{
  "num_key_value_heads": 6,
  "intermediate_size": 768,
  "vocab_size": 2408,
  "optimizer": "adamw",
  "doc_mask": true,
  "dataset": "wikipedia_en"
}
MLP neurons of a small language model. Each row is named by its layer, matrix (gate and up: input weights; down: output weights) and neuron, and shows model dimensions 64-159. Each number is 500 + 25 x the weight over its row's rms, rounded and kept within 0 to 999. Numbers have three digits each. A neuron's up and down rows have the sign that makes its largest values positive.
After each neuron's rows, "fires before" lists the tokens most often just after its 100 highest values on Wikipedia text that the model never trained on.

L2.gate105:494487536523534462508514483441558539524506506500475494515471455461535499487552552513509498476494518496528493507528487488504551487528473474497466508503499502512496543483421483494457481515465474557504508516517540507507523523502559461510472521494522488487578494489512481504512529484477504479
L2.up105:451519507548552518490525506502518467479501491534504529491486492455493475487493515502492473476526505497489502471510496554496492506500487476513473499477476535498461557515465497490505492497502515544531533483498489542526435485509529502539515487501508539478492479517449460510525497502519485544
L2.down105:510499544511541476494495487533518501520520460540515517496436437515506505487531492519473453462495492515458496490517491462446497518476497509490457500490477511531542555469475528523520508509490532524503510530467510509455496488494527507523493539487527471525490461484468477496498518503534500497
fires before: "ass", "ass ", "ose ", "aim", "assi", "ub"

L10.gate360:481457469455488469498487482459472515505520501431472507531554494479503498475491527492509510502487485500511485508483553460474484517502545513485507519528501532497477457520443533510493465509513489522515537484501508491441470491511524539499487520520506524497523513527549524496506502498521508489
L10.up360:491461486509493496514509471500468525534499499529490558547489501514526517453536512506489469517487512470485506519456496495512517478577447518472510496445470488527486510472502501509509515519498489491497526519514479485501467504494511525473485511448500488464497506493528502526515453516485557448
L10.down360:541447487478454484505483481530521515496528519493524505453536483498476495508544494544494474501500484475526542462467509533514506513530499518516517492452505513477518487502487472519509478494458501500515538510492495470480517496514446497493484482489502500508510495553477491485539504489529527574
fires before: "a ", "been ", "is ", "er ", "was ", "an "

L6.gate707:458485477459540540513487487519472517537476537483524471484513480482550509479500515522488487521449531518488513510470544526529481548506519477496485511504478500462489526529469487459487502495541525487503539508553508458488491494491528526485484527453530479497489527483473465514482495526498472550
L6.up707:462464465476509502482528506490476508505528534468475541474490493530478456459526490502491521507520479495487506468497525483516479528524509549527464487514522447474510484506503463519478476517506431470534495479498487535498472486530491503499478500486462517511515531503527437508483519489501523513
L6.down707:501466474533486518498542491513495499465485522488491540518507550513501460504477494517495499496500490486505492480543497449482502476515538475494518477480512507531475450504489526545486502471488451508489504515442509538492525511536489478527512500527519497452475524510513498497476504516495503514
fires before: "k ", "K", "k", "ast", "y", "ch"

L2.gate641:530512496495517516495512491513534513457503505499462561474474445516516502489517525472520492495482500538516487515516456507500488495473488462479514451534468512488473561472495517485508493492538498486515472513501545514467493497538501474519524467500505468482516532507469511518499477487536472485
L2.up641:579515519491507488460489492510508535475491502473513492543515469468481507484517493471510484551510518514496490506470479523508456533435474491503496455529492490494469508543468509539499502492547526481547499465499502502461496515501485551506502500477532475530499485470544500519450555510523505475
L2.down641:544496511486480512493522538455521504496522478494461503518465489499508473537490517479501490486543458496476465485543566480457538507525495521496523551506504524504504439492486469513520535474471480497486458525522528484548462489477466512498516459486506526510421509473461499499452509511486485503
fires before: "s ", "iev"

L2.gate625:470517515521526539509491475508503506515503516499541469503465514560522501508477450493495484498502514516482523507475508498514462492487488497467484477543510503501522493507500488451511491480498535486488547545513565506506490435521513523475475492438513456510536456500480498505474515500511476483
L2.up625:511503526493506478489507463500509498476519525461479539476514498531479515527512504518516501529468494495474500501505508467569508492479552511497521480468522486527538556498484440507511494493491520459477503450483508527485517485491491500491434518480518497491497518523526491536498487523539535514
L2.down625:454494531532499502510508534456473520500501467501527477552494493495529536539486489500532502526502535497466493538479511453501515512466533507458492461528528471506492511532481539524554538503491532500497485533506503481511504490527450538477519529507484503464496487513506503512492506455481513493
fires before: "\n\n", "S", "), ", "0"

L6.gate45:499493496484501490502494503478484494512486493464507496471533517494457508539500517538550520521453456538526501493564469467518477516476541536467507508487540485521501508496476516520495501485491494526504493542528543505501469480523483495496452490484486497509521530460478440516449488519465567497
L6.up45:523511510475532534503483530509444521519475501515424507541514484453490504463495520506531473492492476523499521491498510504485517457445469489522492520479514471446508511555467465529488544509494495529545484545529522469486447510562502449495491511507507447502519522482508505497449465459492507472
L6.down45:466514507487512482519448497533495530488507493509533528471507481525487430528559484417489490520470526480523523490486501504505496492504511514472466505532472532508468457512474512545512506500505481485506476482477503531478520518488511518479526532542515512478496471517542530467507488479520500497
fires before: "- "

L10.gate319:497501465526483514505489481464473505494557511506484530531527494466527477522518468529498511495503483514496495545525511483489509479530490453533505466530478533495527481535489486490493509546488517527430523486476500510520502488479530493532511533488514528460506472466476420499540478482500480506
L10.up319:454509493519542482494437511519504549455512455480498520484524530496506508444492501477520467448491482466499515506511512525489542486504501511538505528495460482492478469543441550518469545543537514508525543517490514516544456455497499528484472481511488464499504494513502508488467523445523477487
L10.down319:471526539466555498521512485491499520476449464456540491532480536488506526511477464494511477494509497460504530494506522541470520510499499510542524523528500494480484475509502491513496526522541526491525496512527474495495457478500492492492527516528506449521488530518505491457455530451508536518
fires before: "y ", "y", "ic ", "ian ", "ical ", "s "

L7.gate45:477503516504480476532523530501517451497517498482478504469444459481518475531489499496512497506508482497513497516506476512526526475460529509505471505509440512498515513461501503467493451494532552502546467460473510505528523533473527497494504478468527481477493531508494466500471488511499456493
L7.up45:479504507470477494508482519500496503484518501518502501493527520453465501521540462532485502465510522488513469489486453437547484477479527542549495507436484516510479529488495524485490493514504536539505490473532513528478545536487468496549531460496504494500522497467503553491502519461465464501
L7.down45:520492459491472501502515524461509500465499496548539520457550501499528492531518496506497490508494514512484480472483512548537500454484533514464538477537456480492503494517475506494510468534523509471490492541521490455565462488523467462488486499515504522475437522521497521496515484488528513536
fires before: "of ", "for ", "was "

L10.gate183:481499485485486519471458524459520539477536507485500516552483456448484543532521458497531509506484501508497488557532466503523489476492531513496466491532507513528499510506527477497518526498513504477512512459519458477517540510484516466470522516550525478509465517484491484503526543455480492518
L10.up183:524465506515502526512460503499513483479515528504488492496557515497533511523553527487514470503468517520497500502496490534463485526492486482503525552463523508465478514506508483477481501508501508495528523504528534475525498501464475470473507479554493479503489482537473503514494503517477502479
L10.down183:557491507509437484484481521477492534521507476533502544502524491487461483436485519493524495492499480476559488487508513507488503517479507512512502509496538501492482527498471482464513540501518480492506476519513449507474478517502533540484511511552544515511483475529490458457489448485499515490
fires before: "s ", "t "

L6.gate735:440509527448540480525539514483486499485508539577493446542505494480476513501502503509528492437537511489525465471495518487502463504481466477540490513457552515515461519488518496491488520509497485549489481482509481504525501491489518507519504519495532489474484520510449498494545495485493479524
L6.up735:486491476460548502538483473534544566476527498514497494487496524515502510516485472499486541488528460545488490504536545541502517463529485460482518498529460499480534545473518490531468472502505490525512502535524446488464498499519500505471507542519495451526513500471552520495495506483490493535
L6.down735:506495496499517494493485502517459527495482562542491508507511508474488466522504499509507485483515476479486524526521506459489540528514481543557474454459491492503468505514517479495489495473497461533495489521515513516466499495524470495533525524507489473513465472524504534492483490501507550438
fires before: "is", "itte", "on ", "un", "only ", "erc"

L9.gate527:491476482491512502462524504490524514529507517486522502479505506478514510499493509497527494507482469511514501515500490557434471561519485427515475497481520522541504471474487453413492520537526475495510490500520500517505517469543582495477522551519458513483498476514523497502490490516520435478
L9.up527:515497487496490461493486495509504486494475498524460524436506513494508505451546462479494503535485490472481532573528486466475488488500508493471493482483472509517470472487483485482480494551480498517509511430544546506480496491524519467488527493513460476484508510505474501475509487464491517532
L9.down527:523505501536472488492503501483500530493484498514555481512557487501510516510509467487536495470473490471506492501454464478499533466512482486499510444471479522503497542490495481515463556499531470503520513501473512464502498533443497476524489522495493459532510531489540531527508523496533517483
fires before: "• ", "(", "itary ", "U", "Time ", "P"

L9.gate691:458477468496478481541528480491482420496533517481546495493510470475487461507489523459503496465500500498513509514513488484498448524463549519490476533494523482514506484511511476448521505479465514493513476541537467445554505544487510489506517469506498514481496519502523487506501494514490532542
L9.up691:468516515543526460513523476479485522492516522467516449512497483519449495494484463523499492516507506461510508506519532487554431488529532513541485502494494521469491507479480466489511453463511506477485494502575542480470526531486524472473485471488500490519476499524554474502482505477505507474
L9.down691:497526467512499523479519495467512483478460533531426549490508501497518518490526521511509531502509457515477504484527483472524539503513487518510514538549493456547453472471486518498545524511474512511457494528482506502519483508519503455511449488541462496528491489471477488502508477509498489517
fires before: "y", "h"

L9.gate725:485529507503507493528515514473496527525486479515493554506535516514489460446485508478491488486444494475509514511515501522497516579512537495486518468513479476502459476488489486486534479478497503496506526475507564514487546484516496536521501468556455507497513508478519500501486521510516503496
L9.up725:498516532520460555509492517461490492503466511504484531546495523513465478494527515489505487461431467467504524536498515492491493559483477482478504521486561486507531490497492488503541510484502520518476485527514529469446484510509498543436484531473480510520514509518499558527499538472498506534
L9.down725:492476525507477476462511470544516550468491505494532469473505480503519486511498516494510530510530509513418517453503496492503494464449530507520520499545455451505528533514511510550465516476504484541486487451528516478510490502499524465469496475465506500484484520524522506456475527521515546488
fires before: "le", "s", "li", "ne ", "s ", "k "

L10.gate487:509506481492552478502483511503414495516512503490499458499483470488464464468512488527489512476501535496498473466500551440487460469515509494526533525538487486511525495465523491520498538507505498488533545512510494561505479507555485528490491484493525517500497475487481467459503485494497508502
L10.up487:465433529507484480482482515481484522463475492552537484563525499518443512508494500518457481480525518506493469530528493493452508494508527497468471486463481496497532496527502535493527496499514479516478498505449497508450491505501527500524562515482521509499536503482513518532465543479530471488
L10.down487:527499538523507485534535474512492510552587524478510487498503492489499484450518474486531468457508505503533487498515439462489467488486481466539553470502514501482526506518490526521484515530529487494469492474507456515508450507521492487470496514513498495483535508515477521506495517500457522519
fires before: "ation ", "ation", "al "

L2.gate143:488466473551495522494491450468475479530493484517504552507493506482523487502475556543488482448515498523497510472509502515497522477514518489540475531491493559481488489494461494481479487492507467546499414500498512460530493501535536515503475479475504505445481504515489485466485489512506517505
L2.up143:525485493471520478477521498505517524474513513471429513492491512501496462482513479420492507516537544489503501501470521488500505480512525507482528484497509502505534496489485465534476516515474453517500552508454523561508474519517519474507491527525492508513483509481469503522532474473500520485
L2.down143:474517504476538479465468466511518494519448483478498471525523499498501454450570476435503542479534515514499527499446479507496512491498502550517468483519530552505522506540495495501469490510532475467499543479483523529483529523544511493477471497520483517478537496473489496472539469507492514464
fires before: "ass", "ass ", "aim", "ose ", "ly ", "assi"

L9.gate433:440555551484565504494487496461471501526500445480476536523523508520517505520496491502539479539514496484498506494505498463460489470525511491515526488503482513497520489552520515496528491543518489507504513509522475534495500506539516521478474499475511499498512467509461538500493473474451505550
L9.up433:473467495519520496529479485484494497500518453525499485518485502480554537491540529498508488537458523515503533507532491538491498524560519492486512541517473480519492483562517507473491497555495477470446476476474478520495501482474485539505472480528481480518491505468492523528475483504519511513
L9.down433:475509517523527499492479535474528482493506484529515520501494500489493497560502517559473499498483469476533543488556537530502471505512472511490564546516455538522537523543494496501482495512455491433504495486515494522473496483474454532451554504473493470523514524503482487540502488476490487496
fires before: "y ", "(", "y", "ed ", "ic ", "ical "

L6.gate200:536465509540482448519475464514463506504504523514480502507470473533525520537523519487453506513495509512513521504502462530501492486529487503494498517511506510525474495453459527524505472472451563490490501516498522478507533483494496517496480496530465528490531477464487487438480515523505493497
L6.up200:521499498506524474507482489519539492464491466499492533471475557507521516539534506486512523533522531491506507444516547471497516479468511467489497490493525475491520515490531506506501501521484476503462489481548473447519477458518489503529502555541521497509472530507536487488521483540510522463
L6.down200:505498504504444528512536462502532461508491544516541521465495491505536518501523512492494456524482543491466513496527505492557497491506498491506499442467478480507514518471532483517485528506495493487443537479475523505441496465500557530470539495482480484516460496487504563533474462557468521503
fires before: "av", "v", "oc", "os", "ali", "o "

L3.gate420:477463531539528492495501503492483493523481486495462495487484486457500550453492513516531518534506498496511492527507483521460532477492514472523457510470509532548476500487474504474509502521464486512520533516506516502530480521493552457476477532481503481476478454512487472521509507435498567532
L3.up420:465522526485470513537522486510501478510494508464474466493509435495536551498466528498493506520489525476502514519444538527472519519464541479465494549462547518511529483487456487479558466508517487506513488492486475529462506468438485532439481497481490540491485488515546527504487515496501532456
L3.down420:510559482526490483514453459479536507534521515470507495458497489501500496494502509491526507496497446436470474534500509500484477511468442522510480497494467484492471499499517485487504494529511503542503494481466498476491473458528483543510517494470467500514490568509546495476498517542492510470
fires before: "\n\n", "6", "0", "be ", "7"

L10.gate597:520509461490524488489479503494485490506506502487495484445498501461529472511527487482528470481493521519517473468472505494476485522511542503552478517517519540511516502524505501503536472528495464565482559496500503504517466540511484432501540515508537536494549469493509486467469515478455537516
L10.up597:526535484513473551502471493518551489457505523488504478485469557463507507484464480503516474464499494498516518451470477487523502534510512538531481509475536485518477444532485475497507489539530524534525553503522522546488465506486521487517504484485460510501532512486521493476489518474449540477
L10.down597:508519496525490492494521486469515521422501493508501466490466538546515489481429514531491499477469483491503492499489520505516510550517498538476515487491499476510529502515462479511491528515565515477520509453507496499482465507454494524514533492486488509530514474497503559479454492528498478442
fires before: "ch", "ad ", "ad", "om", "t", "y"

L9.gate385:536463520491462542502530480494465473501490519537515503484524509509520486509494482462511562524532506538513479552524540519470524505520475458465498489478533526491479489543501504531502551491516507524474525461505506512495488512527520484465483447529519525473497485470515470496496477449477482529
L9.up385:514484513535518490487521494506494514476473491490535504511500488474533499484445500487529519490540520493534490524504477477504494494534495508561477456504481511495476472516532514505543503502459471476508519464513509487462491520492545488538485465496512481460481531514501519485549501467504526513
L9.down385:491484446479510501508507505469529493453524485467496494493508537532502459520496462497520511513502496535475498461503489486463525532494502473535504533490459466492496510471493536514490450479485491475496468498511464525484514507490476522442492540510521450491485494520526455478437489490521452520
fires before: "a", "a "

L6.gate393:502539477509514528480507513512522489480496494433481535507496488494519480498491496493493543532546517480523482512430495519491539468506515498537512475478511500472478453506477498545485502503511462484446539546492513503520522464488527480521511498504516502488493493454491466492533458445512493516
L6.up393:510483474521501460475499511507516429506519487521490487457502480510489495504545520497528542486517487530508486477515569466493505493501507542490498489495521473484482528527501501517493497510507534510470542487501525517452485546470490487525484521509498483512535441486515487481501495508512527517
L6.down393:457481485501509547492458486491475493501476476469505528498508499468504526548497491533474473541497476505509478504485476516518519513551520505528486503502516467510457463493448497497508502501523501483516519487508499533453466481525512482509549484465510516490481479515464481503521484529488479466
fires before: "ar", "ale", "ran", "an", "ari", "R"

L3.gate417:476464523477470556518512483497525499482485523488491564485457512500484483472498476513500488435476484490523494506464513518520520461499489501515520543513526483534517518537484543501443542547513490466497524490530484507554491472424481495504447490529498507518530483476499514489531468475496504518
L3.up417:499505508422488529504518540536513461506493489492453544484491514458472451500437522476469500477487480479498507547538497497483555476492505512496512542531507532515512492484463471471520559499507500485475537511492480519522512500525511503516527495466506505462481512482518490537493492521455485483
L3.down417:484551521472505507487519537428504496525481485463539514501492497473477524515466500532480495499521486517495517471485517552507493462464523474517488498499498528532555517537454466501473478494509510467507496526433494511479543503488498529486508490482543508461532516515488514480472505467471486518
fires before: "n", "ni", "sion ", "b", "i", "ned "

L6.gate612:503512515514501435516518469489492486530517518523499500489536529507484490519509525522509524459534507462522496519467418491508455478497553508515482474476457506518502499444512469498509468452496456505497515460510540499533483463484473493527517466517506497526483465512516494490470503531542493481
L6.up612:492526527542544501497502456507514486499488508511507532512506500529491502476490557474479510506529446472481505504467514577518489473473515464483510518542463511499513476489501511554480464464476456516500539505534495455459481525517497507518532495496516459494489458512516502486493516497484474514
L6.down612:542488495530509479448477510547484480505494513506497510493521485464469503539532457482472481502519490513462509487521515525521518508517499500517467494522525493512492525490491520505475475468501537481518529493494508526511502520493498553525526486528488520457452476515512474548490509490479495474
fires before: "um", "ro", "- ", "ri", "u "

L9.gate166:475518491515524510518485498487505510490505501499507545478535470532482503505484503506514518550456514499478487536520485473501494521517507550493507483477459511503514493509521456551504460552507501529469480523526561522531481458505553502480500520503487491514509496540506480518451512484482477508
L9.up166:478452545485498503498508534489491436471494485501506560493532496534480505546511518499474532486507482533514498528509492490483484509525505506495525507492534499476471451510491482448526531517521501460486476526516468508483501468469485519486508501492510462515471513473529529488538503483505477504
L9.down166:494510493545489512506469473517480501477541513521483513509531517511537441517530541484473528522491522497524484541505443490528489466505501544514453525479462536530528486492496532486484504476509487469483507520471467522520524452515480491532510507512510515482481534514534447463529488542491499495
fires before: "- ", "s ", "ran", "n", "ned ", "ed "

L6.gate650:539518503501535499502456495507489505533516560472508494484455506522528465505499485494531493524474529501493517517507492498536543466527521524461446500494508504555473525491445487500492515481500538489451478517559514506524474471521558517479524523493498537466491535514494471486456512492513484513
L6.up650:495484533482460515497513481494482528559478569535496470544479501451498498485514470500474513498524528464497512507494556510518482463492525486519476513494521464469468534497510515482494487542471508514500495492526491472535556513456465513503517484508498506528496493467460483512495477478435530502
L6.down650:508542524528460459514476491509500509481483529522494508500511496461433540497480456516465489518496518499484525487478498460495511494544537494492461540516523498534501478520496525475479472486552538479497507494473511513513523520520480507482515492536520470517513467489544529459534520519518458475
fires before: "ch", "6", "7", "6 ", "7 ", "5"

L7.gate96:498484503509530513513489499507515477500493516516509528426531487458509491516509520527492488516517491515500490491423475522549492473518518524533512535493480532519462578512498489496495516558533470531525492550478484521528479516543513546536518537499507446494463477461509496458508509520509504517
L7.up96:517503532530480546521483542520477521436484442513507522486506515504524512541478512536514502494485510486495506529530527534501509455506529497485540460547496466525473479550509502497505493462498481490481507514511520493499533481462500461499444497464517497492517519510498449522502502498540471518
L7.down96:522513504506475516502475434509509536473504476510522489468509500500521498497521488431492461513468484485522490491465521518486446482519523478487485525531491509540491520512509531529524520533490506450492478507525504479486457461472485493494459501511528498493460498526533506486501524510464517550
fires before: "of ", "and ", "who ", "("

L10.gate395:511518502480537505460488502496499460479488487511486478529486502457453508496514471464469522487537524535500459495477502505508516514525512524531494482518526506517486488499531482502548503544496491487521527528520456506497498491503486492487485472491555513496521506507487500529488514499511497526
L10.up395:483456523474473459510508516478473464487439495524560501537513499578494489505471489496474474457494562500503499474488510502540486449524512488483518481537492490515532502496496546512480515492475505488498502510517485556526531468492489525526547509525495486505542464486498510507462499553508475520
L10.down395:457500517507511468486499517471491495503486492542512506526490501522502533541518545495482477451499504508476510517453493521492455446530527499549503502497474479558514527533483482462478476459504505515490498489440547534501487506509476515499543499482498480544510465517496485469463510516530494522
fires before: "ther ", "ation ", "ation", "ther", "ated "